config.yaml
head_dim: 32
intermediate_size: 832
vocab_size: 8192
rope_fraction: 1.0
attn_scale: 0.177
bias: "none"
init_std_qkv: 0.0539
init_std_o: 0.0
init_std_down: 0.0
learning_rate: 0.00134
max_grad_norm: 1.0
decay_fraction: 0.624
batch_tokens: [8192, 16384, 24576]
train_tokens: 94110000
MLP neurons of a small language model. Each row is named by its layer, matrix (gate and up: input weights) and neuron, and shows model dimensions 0-159. Each number is 500 + 25 x the weight over its row's rms, rounded and kept within 0 to 999. Numbers have three digits each. A neuron's up and down rows have the sign that makes its largest values positive.
Before each neuron's rows, "fires on" lists the tokens most often at its 100 highest values on Wikipedia text that the model never trained on. A number after a token or word is its count.

fires on: "e" 24, " of" 16, "le" 9, "use" 6, " office" 5, "red" 4
L2.gate453:494491477528517564506482476512514473501499512523536462538478529487519508478495466470508496478522502514510484508456483514529482502512492488510507523480507558545529476528479450514476530483515513479530513522529472499487489595536527528486516446453454524486473478502551486459511479487466530489495502490480488500530513483461478489497501488488519508456472507500497499517436507469494472459478478511554505497501530503533480504505514513526517485471493524513521516550483490475482480515502488
L2.up453:497483491539522521487560475517486548496473524504460517504497467504443546497501472468509506504461544497491439497510482508518523473522504482486483509461546520543524462497518502478460517491477493501476481522514515514491508517484508495483519490535482529490499472510516495508475474458497512469489479478457518460504481463512518505574469504528527509494530497481479520523494510466471451486528533474525533450482469513522496515444484518544511486529516515513479491499519509444526503498527518

fires on: "th" 39, "ed" 7, "et" 5, "en" 4
L2.gate301:515505475456491525510476510487492549537514510498479478472496484516514521509517525483461470456507491514501524508483476493501531490510516512511502488506503509510517515495512514472490527467498497526516485523495486547491522492491461509518496518521477509495472544424476519495502492499492549535492478496501489499493506471551500500482532476516485441488515490498480506465565536506506521507537419500460498462515462440447501505487482510545523507490493544552509512506449517501493526467442516
L2.up301:524478484494611524504465506528509491495505496471518489474479523502471518537536472507531476493515474491501500504504510495505560500497476512479500478491506504493505510506525471490502508459459446498492535493442516484514477525494465511491511459463440527522524518509506511450532509511498500530495546541512522503536532490487501453510508541527507523551536533528480494468510514474493521473524478479499447495498526469513504493511524514485539507483471536501495491465512513466506536487513486

fires on: " time" 27, "me" 10, "ke" 9, "ga" 8, "ade" 6
L2.gate355:505461507531481477549492496502474509485505510533463456515483516470524523516537497537511538526533521485504481535545478483510522507496500511527469442456500507479544525538502530462467528559510512483507525503481541514497514500512497487502508506468500508498507494458496486472450526479489511504534462483452501477515544477526495519455543491541532475487548474524525507485503526489537488489521546478467477477486519546489509488453502539523518474466515503517491484493520474478484497525514476
L2.up355:483432516529532472492536465535483528511507502526465480477504453489523483523491483523522507518523493506516525526520495494496534551494480436563480439503488477488540578528508519489477505502512481484506487493486536497492490512532499496515514528486536507505496513487520499476474533480500520522491487486484496497509503466544497456472483500517471487458499466511520529516493512465493457490533497516526527480459535525514485492447495528449501504528503464496511480497535511484465482542506532

fires on: "k" 41, " D" 31, " P" 10, " V" 8, "vo" 4
L2.gate101:479489495479498508508575492501482511546502494456514498504498518495539485480529544550511539540499521517465478502461507543523480493501506507511494498493500460502533502471552534495502484537492481488505499491528549510495558504475496511446504524517515493530485495513505517506484487466500458512511486437511456513463481509501453513478524557505527453488492503520527494477482483491497524500505491512491457517508519462461471474496518567524486508524475546477502522499480475451482497489470529
L2.up101:480529505486521499536512501485494480493522504470455519499483503478486445496526506530529545531495490477445457497493479538523482489454457546577478509481494499511526500476499546498519504506486506480479500491525487490499525491492438487491466565514520488507468523519498504549493491492553501491495520498537504500437496484493476524477476532530540495475465451521527502496492493507466511537514505486510428493461515470502499527484522512508513482513489492488483519529503474511499469543482516

fires on: "." 14, "i" 12, "h" 9, "e" 5, "5" 5, "n" 5
L2.gate344:513499527549515523483484524506487514537469536510481502520497522495514472511520522511485477482522515505493450564504481516511502476520494553517512528503516477500505523502453500501486528523487494450507493536452553478473494543498511514475527485476464512502485534466537500472521513523502547521510465464526579509475479502462498481504527458488470525538510502510499454467480473509512488490501455532484486495479493504524464504487492501536549496459438499467487492490540494527496511486494524
L2.up344:510483489538481492481524524500476526518475548489491497519492453499484506589461544490500530513498450518501467525520461539533461470498521509522498528513545492532526513475492528499457495490451488512514484527538520500481513525531487501476491488491509490534488533512458514511504492526495513495491475528541499505463483508465466483546509499539482488522500531537492500528470474488529489487488515525503446480484493512478454482482535480517501492458505491504492509470493437463544483541498504

fires on: "lan" 18, "mo" 12, "ler" 8, "la" 8, "lin" 8
L2.gate709:486529493490487510526505524479501485476481471532529502496506479491522471493466553483511529544477500500510517497505478457543481481556479462494482507487474516480508499484494504513494547494525480513521493474520495510483512522497479511459509501500557497524505481492502483473488514516445509514510481473492499505474514490481515483484449517462477439465500509526490482507482497458487550507508514532512562510463504528444506516525447555505519448553521524509495493510489582499478503523499469
L2.up709:489502520481559520482485492504500519515489509501494511506531457486524469541504482525520493502466513494525545549499484498512475447541505520475530506501495515479536452537525553495497467548516489514486506517482484513515520478464490570541496504482539510506541477482521509512476501535496476496456478497524489481473515462503499500497476527474527498501550515513509538501559460471506495510546489525512507549490511476516511468463485502506474484450472480530499535492486534533463507516460492

fires on: "vo" 14, " La" 13, "2" 11, "bra" 9, "ja" 6
L2.gate153:469489513476466501480499508518524513512507487528482524504466491546541489480534550474509504482501475490534494492503483482515538458521515515545506494493503478495506535527532501469528501510518493510477545480509473528484517501485523525525550507520544487485439523478486488509515527492524512521527512508492461519471494490494457516477531513483497486516506492500535502484533484480532545501472478491513434507546409484512491433506535485491447471507507499496489503466465473520484546522514516
L2.up153:478480487458435464492455456520502517475493538486472456510485468479479485496470521452473507489486505491503470476543488486478534447506503483502490516485433495486512496491517536544530508502555534485546503484499489498498489527488498489477486482506476479493506498517436479472495518517510521507489480518505507487498501498502443530476534507499528510487472546506517507450518558528532534541501480482487495518519495525553484476520493538500517487509511516502507510502525468503530438513492464

fires on: " States" 28, "tra" 16, " war" 9, "ca" 7, " present" 4
L2.gate505:509444506466507500512461474512534532553519503510500482521493542504503498469517478527493524519490480488507512518499543501476492499506513512473459494477549544483512539458499523460488522498497540484516526544505471490472504482463478549517504500504497480510464535485493510525480505507462529510533537497518499490465463518512515489481462504480507503505506506506466508483491489551581504515502534516523481477476533485512435474478495512484536535470532464478531507522500454461479532485455493
L2.up505:508455472507465488520496483462527553514542549507487478517512496510481503477515493521514514476497495485474515466540514506490526516504469491488444531479468452526528519522521493432558522537553507500513533478490496501489497496512514517508502486475532470464511492526488482541494477498500512515488470495523528505493488456473466478501513508478498551499484526494481490477559513490518506483514500475521491440481526466482440514496475521530536516440537465501492509492527504485497460495466496